Weights of a small GPT-style language model, trained from scratch on English Wikipedia.
Size: 10 layers, 4 heads of 128, 36.8M parameters.
Architecture: LayerNorm before each block, learned positions, biases, tied embeddings.
Training: a variant of Adam for these matrices, 901M tokens, 7419 steps.
MLP neurons of a small language model. Each row is named by its layer, matrix (down: output weights) and neuron, and shows model dimensions 304-399. Each number is 128 + 32 x the weight over its row's rms, rounded and kept within 0 to 255. Numbers have three digits each.
After each neuron's rows, "fires before" lists the tokens most often just after its 100 highest values on Wikipedia text that the model never trained on.

L3.down1830:127103077087079094125158104133068129080128145110156156099077159128106093158083157130131115129140122105099155112171130124158090086089143082134106118112136083094120122137126131163136194135170095135106131142190170170169082141155119146175172104127084162099115141148170124092057128128145157158
fires before: ",", " |", "\n", " (", ".", " ="

L4.down1758:147125146168134159141193117126117091096115114187109175112137114128189155101154142178149146147197102175072091060130141183119106105111112120110153055131073096079186201122107128134119129140129099149095152145120117091059111124125122112134147134085169161086105100181169096084106118156122125145
fires before: "s", " 1929", " 18"

L4.down1977:117099133117171126123069110147168161162171105115126222123121113143075110107129149165158154136122087131109090147182150145101164134162159072163108094191169155101147110145075079167095145154207141105147082107107143143131169117162125084064169092123115092106107174126124139064134118060167126105
fires before: "="

L3.down654:156123141066090121164104151086127061144196134155084136102146113142057100100163133178162076119147156119106122227131179100084170083068146151145115134143171152131164077104151107084115119134096166135134075074149110141141102152120122150079116143202088175134118174087089114116090105155100148118
fires before: "=", "\n", "\n\n", "  ", "."

L3.down1478:110150149095103098135093091132117136105122077148108167131115131137091106164116121050132158121121137165146091106137081098125119142145194129102125122119185168196090101112134127146117141113164132180163106141109070127133147123095117145119118175154070127183150066165085139123182141113131070149
fires before: ",", ".", " was", "\n", " |"

L4.down631:117126098165135145150181139130121132152162129155094090121130113085138156063161149153061157150128144099180163077110142158151130131145122101128113160130141104119176098122139109098129194157117144095146055096149106156103113133107119160221077110134151095144094107109116113122150094119167143143
fires before: "°", "-", " |", "9", "3"

L3.down636:100115148141183089132132164143074092140163070110132132123130136141084112131094141203130114160175184155107172178116153149181141106125145117100145102184140142110129156189183157106160088146080125143148088147084097148134128133113162086110140102149153118144120106114120154125116118104113152112
fires before: "=", " =", ":", "s", "\n"

L4.down1727:148122124158115153155083100071059090111163179102123238116193121097131132092163164130101133096143114139133126114108150156071114156111156152044074150174124120139104119112139114123118109144053087156165122132109119140198165152082181118174113125085136098147146151159121154122120144161116129108
fires before: ",", "\n", "=", " |", " with", " and"

L3.down565:189194117090126127125125164154075124153142138144148124143133157165083144123142127102102140121134178068160086120110111112109142132094114128110107121121150102084101124098140107164101111159071082170073096098140114099104134164115152141129156147037078063063086112112112144109086114132176108153
fires before: ",", "\n\n", " The", ".", " It"

L3.down963:157088139134139142103158151170138111167167121129089091123076127089171119149081157127064130134128178123148094107099091156090138194171122028104107112118088156141124152113140121193133115131102132146105080109113093109113095145143148099166091098114148153143151116185132067103133092119163152164
fires before: "-", "\n", " the"

L4.down701:176164097115094114178117119066151158089124095114106163155200128140131106096119117178152151166148111076114100113156146133212064139137156169099153140161183131145108144095184137159145155116157046162122103124134135095140123213084118143155143108149108117097128163057103160127153159152177158146
fires before: " |", ",", "\n", ":", " ("

L4.down613:153121133121146134094126129146110101074108115128147141138139137155126137130119104198143054138125194144082138116124139113092145183133069069088140107163149166137118130098133131121074133144109092157153153140126113105076150106139078148123103148187123113123082111103131135129137137092135120171
fires before: " |", ":", "\n", "–", "'", ","

L4.down950:171161072083153145126156161132130114064095085129115158130137153050125137113116195090042096169088078133182108043120142132147101131148062096123139123111136108161146132117162151114196171164213090111125196154139088164063149110160145137167127123130142121125129099127130130167119129155128123063
fires before: " |", ".", ",", "°"

L4.down316:124095105138127158143121086114139119152141193095049123093164131143107152190128121066086182106171133171171185106110149098165099193124088117125136078151150093148153062108078090094128092135124122132141128099113113148145139191127133125215145139148084154092118119166113140162171146175158111105
fires before: ",", ".", " and", " in"

L4.down99:103124133117132123141109162079062180109130159086206091143126118076131151145102118187091093140131151079179126140124147141133107118169079170133201130058147156164095152109092156093153140141159099117185105155096105095128157097089172151163107109097101150129142134144197108173117100097183086114
fires before: " |", "s", " medalist", " —"

L3.down899:136084082135160164127088156113114119156168101140169205151127135115134166073137191154061169127184137179132106134147151107102217118137168081094127111087120124100144111113129092123187157151177090118122082108173150176145080131139108161129158110142134119126137140125182110106130132120135171096
fires before: "|"

L4.down1333:156118142212200156093145148117164143129133145152164151094118137100135059093134127132084198138116146110108088048142166101136136128110169133127148115075099108146110169108136109161107129111165091101083074136152127125158129128151115159167138143181147129130133155103152089118128168176133184086
fires before: "|"

L3.down1327:174145105130127096126093127086162115064135164133142158158127148130100117136113219143148138162159143178113021123118083162141100140109219191132129147194131179114077148094124121101164144126102027133166161159138085148133217134133144105134109114136206064101161081068115113151182111102102161136
fires before: " |", "|", "\n"

L4.down109:144187142141144110071156052120143126053180115126198067128101128097118090101165136159108142165156176147158141051086156093114158098017126137146158120130102176135122130190134178081109112140135091103120118183135133130104140140125157097108143123120146115126081123121096161098109121138119080089
fires before: "-"

L3.down1777:092099129126107108133070147146200103168112115090131180131151117097141127119102187083094144139102122178105102139120128101156090108161116151145119161098129102129160131125157120082112191114148098150114124163166122182149092142160132132144124140111179149164090135106169125170194115055117139066
fires before: " |", "\n", "-", ".", " 1995", "–"

L3.down641:102134112094082123164180112075111144104154118161103170143159141168119066151101141128179143110144139094136101138158115170129118129144134131139142214107128102097151100094073131123146167113139185138111161140147109137133154146132057106168141184109155140147067198084101108128191118096171139139
fires before: " |", "|", ".", "-"

L3.down1888:042093151117098155150150136117121101150116128152087071149110147089145114070137124144201215073096145137121087088126126107115175181139165145168175169128093153122172145184098147130153138140102163090116094115149085127128124149134109113157146134136178190165075115095106174137112110105135194176
fires before: "°", "."

L4.down106:131122126111177127116090141084200082145104091120129141170142118132087086119081133138140146121092135120145084110111155083229122177110144154107095110084175146179115108088169120142160115069160128132182150136146163191101174104101103133135093087127056122177154114112181137137169113117127113099
fires before: " |", ".", ":", "–"

L4.down1846:099119077127145071204158152149153131133172155021171150154101137160103165141106147155142117155138076148109155198130182121121084096155039145101062116123168146164156137137138152087116156133134128127119174108113192113095161096167105187099090105102131133136152155126112066174032107081160133159
fires before: " |", ",", " Votes", "=", " ="

L3.down316:114133101136128146123213090127118130090121136156122096079118141078110107119128158095145159151138118124169128053119127160156152114093102173122178112144209073166126158149124167134053078142094144125105146131105104060115158099078144116138128166139114136143142136162149149140148159095117118080
fires before: "|", "-", " -"

L3.down1372:108104092098160165149191099161174105175123134121089086107152169112132103196092064119141121136106129076099208145107184132135139140101130141144145082065124125133066094126113130156121137172086150116107142098090163118192086134094124094135085140121098106130184139144147126124135065122172145123
fires before: " |", ".", "|"

L4.down1731:122112083102125123134124164110151164083143106131132127106092133169119125160134116150094111148115166155145119102199121133176145139128067156185145156151141159166094205110072107144187120140144135105138164170121159137060180095060098191095096087140122062108204149090188091147082131152159120124
fires before: " |", ".", "%", "|", "\n"

L4.down147:109100188126115126108110149130125132097127079119106164178125106098113115085192118141111109157113135151161107192099139167139109113130148124129144144151144163043130112101105170100128107092133150174130179190123118144105160163110135132079118128125096119121139110112138145117136075130110145200
fires before: "|", " %", "\n", " of", "=", " ±"

L3.down1861:107140124152086061159134118131131107191125121100147127060167110101160138147149125125190161214164131123160139138119069179145167179105133116110154161127156085156114166181118106147126174173096147130116134099144155176120078074070134145097113139078070102058139113137079148143096092138117135098
fires before: ",", "born", ")", "19", " (", " Dark"

L4.down339:141104153175091164137108129104121096089117088106120100124154138095105094127113163090116096148191130133117131161178089123094158131156179160132194129066148161128192149088112154110090102126105169163065112114106143124171123122186153141098148102083081125146089116132097080078093133110080161148
fires before: "=", "\n", "\n\n"

L3.down264:124127176127183108117096152129151162114153083111157119178142112155146151123125093143146169111151086153085129136121144143120167130142154119125161101093118155067170112152145094100071169121170142142188114093095106151147166134111106117120196121164198167119148137139153112106133148110057147104
fires before: "="

L4.down720:130147122081159115109203115126147127140139155123127204162083152133140114162167160098157095143061164131152148098134150101141154111090162109082185117166114116153167218053178143125164119119091157163068120099166146064130127103147177191138141126176127057168079153109095164151158077176171101119
fires before: "\n", "\n\n", "="

L4.down1147:170147128137163136128126109118094158194103092134144126124089138177115115102146168114144102185091141149115136092173093167134105121133085079052123102069061133185156102074140048070206078146122154164134073081169092110149099114147216151177140124137115086149152111145130119157195118118058108106
fires before: "\n", "  ", "\n\n", " 4"

L3.down1678:115142060158115115185162112071137102087139088116093118075114138107114113139148120130093204186151107036135139108111117145157163121108151172123192091125192118078121156116082180093089132128061177136116099144128113107127155110116165135156140207156132099156244103119147111149088178098149184083
fires before: "|", " |", "s"

L4.down623:146156116070093112095155125087134135111091172131130130070127141103146107095230168191192165126131102137149177069135153122120178124109079103130066117144095121176151101129134155112091178153170144087071174157107143115140079139133121159088108141110193156115120132095129131167129137176124162083
fires before: "-", "ume"

L4.down285:146181104142136104089115066094160131089151092111145131115153145143133067099156101139132147141159114119105162039128162137156161098075123136149141103132137149148130102163143198131073137112150176116132188105149136147142133091151143107127204155102163090125160132099104136127078145130122169118
fires before: "-"

L3.down1803:171152135098068150085162130198130110093123102101094104129140174118123098103116142128123140143143148114138054169158099111093116088097135136127145153109148135136142160083097184106100159168092116150125143182179145137118130148104162159078093144090072112146084120097133132116147082164190151126
fires before: ",", ".", "\n", " States", ";"

L3.down373:097096158153190141125157120206116123137148183131139087156148142151097134162136081124161131124069100136113174098132158143123080146091135124098082080073121113134101124150119154121109169127125176061184079124099074191112062124141159122117110153159095140109218122162172119139097093131185116085
fires before: " |", ".", " 0"

L4.down1813:113081114145160162163075191137157123142162193164163157136106154102163150160128143097081166129128093071106076080141138165103133103108156110076128122133110154131128179115144168107177100104099172148141110135141117134108133081124139108126126109139160135112133126152135048168073154157103124142
fires before: "|", " |", "ote", "2"

L3.down508:086117158113144130110122089190074120151183114100106134120136122127133095180127141136126152063122099172178208133130163085124141123124098157068164075083114117096107127180151162124093151113107139101187101179175123161103088109160166111149152140163128097114133153134133084111121090116107128133
fires before: " |", " L", " W"

L3.down1063:120085132104163130123139096088158112086121063131116143106112128094077178101191145123048128135152080161133129135103114082139129164115111081099065149094164153129121060136137081078162052145097079111142159088100111080116155138101142069167139168109176128066147163123139101184123129067146158097
fires before: "|", "-"

L3.down927:169160066145148133116172125109113111095148130168175156057134147084075198079140095110077179169167161082134120065118141172118153064105167091044141106120190147103100190103096137151085093115084095132088059131068157106113144132126185091155125137113120105099171141141182156092071116082184138087
fires before: "|", "-", " |", ","

L4.down280:076169070148168160173175127092169107093133120155151075135170136118169096154114143129082141114122103123147104088136141120140143132097099179112157094099128126115174141099137097113090199102121132140139125102112147136142140122202117099118136163138125159101139105118159109119080107162141158129
fires before: "=", " |", "–", ".", "-", "\n"

L4.down856:106125113118126131127110139111127121163083092155108086175189149163129091128141073111104089095207148075108139141104079111158196152102079148163140132181131164150093078111156113170126162092151196163071143124103105118139173147145173120084116172167084203157139087127110114085098136093099062175
fires before: "=", ".", "\n"

L4.down229:145088091143118131101151073098117174134128134119139092121125121114193168115130168188129128136152167104153080128157110220136154181118013090071134131112119053111150129165190120120128163115137118139132110131136081094206131169179131184188133172132134092085074114102123106162102065114090173131
fires before: "s", " |", " of"

L4.down338:104149154090134145103122126170195168102172127082146113194117129150147086143133108163155136125138126122098187096150153137110165117122168143099154080175141113065079151148155194126132138104145096148103127137115095138082122142126211113118141125120116071105151119050107177157108153147145169140
fires before: "-", " |", "  "

L3.down1493:099095098074140143150233147152179099095098107152108084159162142071203155120166137134123150129198124159115111194099107122088106098113107125110126136177144144087150112072093081127130131174171120134130140136111077180123154096144148162140092129181155158110161124145110146186142103093090140121
fires before: "|", "-"

L3.down1604:102117145113149153094172116101135142167131128076218085107129121080109131091136142131143155145154101143103170110109142137129078117171141193096103106135172096171093092081133159087134140156090117125141097137142189152125163129075114115127126086152151144071147166147096129176139175084216133069
fires before: " |", " medalist", ",", " place", "."

L4.down1204:113109153167117183132078126068132090094170063105095114140106124098123082122126153096104128107172091144148126128130089128141164146115135153106165101125183167098160089111110117102097125106142127110102116132133108135147132130182140107116142113137105137159085128128166082081109147116071123187
fires before: "="

L3.down266:164138179135173168126160172165159148136121098135120105153146141129168107082140115122159127129090091087092120092100155158140165130127166140131165184122134118092182138156185148223098140079178136140131081127158098155121082152145161113108106095112185128146151197071151153080124176137129115101
fires before: "\n\n", "=", "Career", "-"

L3.down323:154100079154163132088107138070095133141105116080094107166111123169125072114116126136149159127114035130163100133135131167123171092104117114116159172071147110141099161128156138106149113146123116146122118102118191111137102128160122128152004128155198126142141145085159175103111131112083084127
fires before: " |", ".", ":", "  ", "°"

L4.down1235:100094164134120171139058061111117106121155081150113064114153098170138112188147152128145087094135148120164132163114074106154137157088084101149103133131097161041159106074163152079092092102140166143167091136124148150147139123173132107134096116150147123152047120072129091197066101054090163167
fires before: "\n", " Year", " No", " Rank", "  "

L4.down320:110169181098144157109182115128151151163129167124125111121124124134091118137058163078064112140131136091184101148157125141144126174094083161138108130092194102121138156124151172121125093107166070102102132142094158185122141061153107166116144123171099158116082128106143125135087104132138068134
fires before: " |", ".", "–", " /", " kg"

L4.down220:119097120089143123112139119145164090174102127148119114118119114153127140120130096137163115149108213185104132099092113125154136070039117092108134184154100100191133115110198143132208159101202090131080149119175124138132072168109114117140124111168060117140094123161107140104228064133181088202
fires before: "\n\n", " The", " It", " He"

L3.down1621:188153174154089128112151114135083135067114093119124110165179115157081071224129121122096066128095120167101092147111078129146110091160104149108115169134104107049163148114115182077093136119144246153113139157082064143102118082162142131139156130149130088040087134102092169109105095128162141178
fires before: ")", ",", ".", ";", "\n", " –"

L3.down616:201147138104124151091128100078133170085161070119187110096160129155139147151131124124151094134151066145202093068128095153112095127154111154120167158225147128153122165143126129220126108114116105120139164175113097108078162132062143133126138114180097111129163116125167112135103124205123070132
fires before: " |", "R", "W", "L", "F", "B"

L3.down2044:125100138122205127132166132112143148115050115184146109133151138110123171112142132131128139156158154136110112157096142139159111153130092073113106181119130142090116160129161126104095148142057148255118139115113128144113096081126146106152153137127148101128121166106018164162182128134124124104
fires before: "-"

L3.down1031:096118129174115133145103109108083128163164154056182099075116150167052164132163143091097107128166118133125130139163138112183154172181159129126102141084174170099138099084124054093166141130105170113237125140099143104139133127079125083134176110083096105187076148122110099127106142122155103096
fires before: " in", " to", ".", " on", " by", " as"

L3.down1700:104132175161120130119138145125187092148129092151144124091061134098086149046197119101111102085087119142098168115113114147051200077151130141158167143176159178116110181127151146146162146125194220120144134154120110053139122127111131079136084138167208177135113150147129121141156137125106141115
fires before: "{", "°", "N", "^", " 5", "2"

L4.down633:130161081136156115106111122108166113141110111147157132126151159190101137118093131143139135129164113086146186133127101116125045166140154189115153088134114139155144124119181121122135095130123081108101137100119171099143123136102197121187132126143140095158156121164194139046157074106174155169
fires before: " |", ".", " 0", " 1", " 4"

L4.down1186:168173186189133148146148104129203125139093108152118178110078161156085175117162136118154108130152139138176132104133139188122157126106119131108108140148100164103136197085131099088157101158047109168129118131139117075103125120060194104155125128120149142180127142104109140117146174150175105078
fires before: "\n", "\n\n", "00", "=", " 0"

L4.down113:146100088106151124205177183105181123099054129108134110159115120125108114140105128110151119128140129082112158084143118132169088131113064171067142142079110123110199074102220183084119115131122137122142124172158090161131088093189125106107160118141147122188114106130133135132159126152163151095
fires before: "\n\n", "\n", "=", "$", "-"

L3.down10:111109158118155141132086074147109104161131120070092187150139116080115178139107163156101083115116124165122139106107098129091105172104136177197164097172154147148157143145177137071099159108107086096102154151171135139105150144136101087138176081207183156134100160072147164078164099118156065148
fires before: " |", " votes", "–"

L4.down605:156119161120144139099144131084151126120124094148171148129134126121088097080098138148130112112088170187163131080149102177086157150109079136154111157149159111097133183141090137129115077113104066146140120201091042103074150115101154170156126174184070120169171076079143124127130125142187156174
fires before: " |", " %", "W"

L4.down301:072122124112124123162117144124069204116148100112165114085146093157110189142127082117176178136146162092125124110196118087099121125143125146190110098171144110160161123107098145102204154151129136134125087175058124050103151136093091098081159107091133153122142181121135151121195162140141143108
fires before: " |", ";", ".", " Cup", " ="

L3.down337:108111166136134149174064109119163095094081174177107112116141121202134132068091122084130175159107115140147120111154105196086125182120147153120156110089117156124131075123095110154190103189161092149175061157112186138152132099124122123137097193222141127103174124131152123128120093147104129127
fires before: " |", "\""

L4.down782:138166132153147139112079051116114136073146136075101124112110160147099109151116129143136065152163099107194110120134182070161175170170131095176129087124193101098113091048163121078128126136161136132171083171160180146104076135120105152154107153137065153155109148181132151130103192116126126160
fires before: " by", " in", " to", " and", "."

L3.down207:191136180110143153126115126103114118105121123076140154164081124104109152151127120124193125134201169118082187160145040154139171145072193138136181111144119136120106146208172123117163097143100020124128117157111059157176122174135136118167138100177166142104065099072096159118167082160160154199
fires before: " |", ":", " votes"

L3.down1202:144124116150161115110157105153199091149109165187126159122101135125143141091182207133160059139111195077102113134117156123122170131121113094075065121124119120094140137109099075091184088137142132166115112125144107166159054123167180099148064141113090135176112124131076178115155071174165114076
fires before: "\n", "=", "|", "\n\n", "  "

L4.down1135:048131143149081125155114148186105091115155103184135130159138131133146141156108097128152104142091097112158038155141157117092107148159133143180062102168142103115191114145162154122122162091189105123166135196189102108132171122112102122113119085106145151128110181045100103115129109086186167194
fires before: "=", "-", "\n\n", "0", "\n"

L3.down192:110123126132148142151112113125136125153137128114160141184141119137109107131160105177255098076157138157107121122153117123093159129129118164173152123125092135095126079140134122096183127094158186121120139087127100124091127139108103068123120154113097120149105086103105092109060173075113144134
fires before: "-", ".", "–", "\n"

L3.down179:167155155116157153137103128121171094081098125227186157140124126124115136154118072157117131127142146146169111057153165125122156098164180160104131142122077116120120162100135104113114119112112143122110121176121152149107169078087143177184119118128115157220066106164116117139136148161098140147
fires before: " |", "\n", ":", " 13"

L3.down1758:142092083134183152138189093184154115137103137107107183149111124092164178129053131112098118112099155128090093098120104115149143155113167102150067125112158146144131120140120081170143104140106042148127135141173079140140161147132115141083129118161145124151102101143128106152116108135114182117
fires before: " (", "-", " in", "1", " for"

L4.down1085:169154129138159064102065086072149120079124144173166125133087149168101059166131079127149166150118106122110180164161162138095139127097148100145114160114152114114125226152129096143193101142192143159160111091129129135115127072158140126144096114123201112041133158114111100140091143171128164148
fires before: " |", "\n", ".", " Goals", " Apps", ":"

L3.down172:122136105144102100101099207097070122082094099130158178105182130125140139110154151138114152095123183105100171082137113127118153151086151152127132110087110145121195172097085116073107160086065108166127102138122128190126117076115164139134126117130126063131111041126102133113103118157107146119
fires before: ":", " |", "s"

L4.down967:125172168141118128092120072081098143164113165110103080102159141104159169116101171115108099125138167128162158115137163058125106187170102102194141128155133114138125086102111113081125154145151194135183088114145098121110190128090105168142140113170104136152111091147129091158134115131110112116
fires before: ",", ".", " in", " of"

L3.down864:134142139107092148116108099126129122111118143133097122122133143155136148145095082083139135114179144126038132153142112144148074152146199160122115150121123159133119116163101072155162070157181107157163127164081128108152135167181168139099146118098115145069133148111116135092075111177161092157
fires before: ":", ")", "2", "^", " (", " |"

L3.down1790:151129173102100142123124107137172134075106130103169143131133104147134145111145145154097183139255112143134148120136091141125094162130167128114132104114109152111190146116177088111097091156128094119118135120164144151143151122164151161102149115150182142165090106132139164158116121114128130097
fires before: "-", "|", "$", "="

L3.down290:102097119137153160130112119104130122089157092127107129178132089131150079173159155147141085085116130120134181128138083122146123174130094120121114093130127175053174085064122161119126118089155100137145079141105160151100122155141143076095079136091145184154143123044138054170111082098091116149
fires before: "\n", " Year", " Rank", " No", "  "

L3.down1049:128115093174110068170140075114185121124123121089101131078118130143211153131166158142157168076161148148165072101134128102124068102087135100108114094112165106185124096093168154139135098143152095145135119124152191131111098125120157159133110099176116125124166091165118136111134094143170109136
fires before: ",", ".", " |", " (", " and", " in"

L4.down1287:147077147140162139117166103132142130096109083148096094125146145082124201123116132105122124126164149120087140095093158149163192167143106072113081175095150194075084131118129113130087100081100142204101153120185103084110126133128155086142123111149096129148113116156130102163173133091093172173
fires before: "-"

L3.down317:162102115137178163125126095099159158104173078115107165112109135126048185175112137113131130133076048097163159099148116116092124134119162117167113148125123120150106075154132181150097180106156120125175118124116162156121189151103143099134138140176152122135109133115162121127104126114127122112
fires before: "=", "-", " Running"

L3.down1157:127106180132175191040135103146166120179192146099115101121195143148128108161124167133148114151154099088139140174143180166163114131106091156153085100183138132093097059115177090130128119134084127150088107162128086185139118109069101135167080118140119107127140154123109114130087147085141137148
fires before: " |", " to", " medalist", " place", "%", "\n"

L3.down389:146118101132124143153177132105122133158126201144126104128159154154099174107145112123125166079109194158171106132094124135136078146159134051197166101108158134145100096098129152143168097114127184126147109168151136116136134152110149114188177139151041099104114101148092172085176133119079079127
fires before: ".", ",", " and", " in"

L4.down1517:192134102137133155087084161151153126088129102116141163157116153193093148146146147100082124150114106108109135117127121155102092099124084083132105174117078107122150096131120083087167145107134126129118125141113181154068117184140096097142166139155149185117094097133242115129090129127187170148
fires before: " |", ",", "|", " hold"

L3.down1654:113133165100131208147125202115156110122149087126125124181142148109214067117134111104134165088145125186098174166151151114192132089099099106097096078115114130068214087168155084091169108148127105112230143120170120159136085156102095126125144141158175156139118130145128111154169106154138128132
fires before: " |"

L3.down359:059100132118147105125132139079116136130142123117127134097130125142109128119110180149133088108123122108069146123118146112120066105117098092134120167216128110143208125123076171144143134129130146157168137138167156104090109141118114095107088114170128134135107168144104084094134172127228066079
fires before: "\n", ":", "=", " |"

L3.down703:101144106157126191131155115103108158126154086221098103123123147133196164134117194164197091141133138100140110152130172170121140113155094095106179105157052127057162186171148109128140127094115142156149109106125142122118077192118141124154136129138213125113130105148174138099174066144070166075
fires before: "s"

L4.down928:091071103125152185097080151156141130191178149112161151127134145092168166114109207150043131104141072115131070067145172116094169144102119151088118093098078114130116184065147110086148106139124156093120127158192110102101132111139119191187184131155117129119128109163158083104121128154096196158
fires before: "|"

L3.down600:132129107146123127113163131112143116190112047148085192157088097065162146190113118089114089134127114120067151154113149101135106115108118122110162077171113142144158133145111106099117120134100147157132133173062170124187187106223117129110140147138093211184101062102158123060180164126062116106
fires before: "=", "\n\n", "\n"

L4.down328:152148117133112134141068077054118105115112166101082143099172125151113143098092159170075154055171163154156167135098110141157119157156126114158130097126134078114147083143119087087124076150075111182114085146121186146120131205151145137191164156147138116080144112131153177108154143149150111104
fires before: "\n", ",", " and", " of", ".", " who"

L3.down7:135169172099128125065108111161132090170106130146116106185176148125106098126104135106119221176172139151196120172146116167178082138087162127171132115066130191148095109131047146211167076158095121096155082176144111161157148099100139118138080176106140093082147132114116148187070103154155136107
fires before: ")", ".", " (", " m", "dr"

L4.down1485:115099148134143088120099072160124154149128081121131142148123135195137128199138128139111034095112178179110143208094095078109101156141091094101118170115145122141105112068177171097203063095178139140158150145153102118095124125174131127084083133130086148176087150125127127140176110071066061134
fires before: "\n", "  ", " 0", " 4", " |"

L3.down1484:118131104119178081105130127167090136128098140109132122158118127102162195116163100126122130075130090196150156096150173137118159116104130154129154104096144143067182125113154124135145126173129079123130108145152151137136136109202140173114120148125109133116177111140146136134175106166097153063
fires before: "|", " |", " \""

L3.down297:101130136074108144054235106180139113100151155164078075086139125064164094099155126158179159080191128153105114118113172093140162146138126073177198141157152169112113178128040100121096186088118182131069137132129130173079121121170131131116113139129109143103109157086158099114209135127133164100
fires before: "-", " /", ":", "8"

L3.down151:143096108102118126145086224150116119196086108128138146127144131133175049148147150105146109142128152109118085096113146146128127129132071120036160114141150125072143072206101179152034115100185141120142118156116151170134126157165111105095105140104180145112084068132083118105149157170127154115
fires before: "=", "\n", "\n\n"

L3.down813:102130123180128112182081089131139118156113192116081186128076138117186088131150139098126182138151157105127171105101128117079113149148115137083130126143127134101141130127144154096093085174114142091193088158102103110130106072133169180149068104120137104106170136148086153173108117117106103128
fires before: " |", ")", "{", "2", "\n"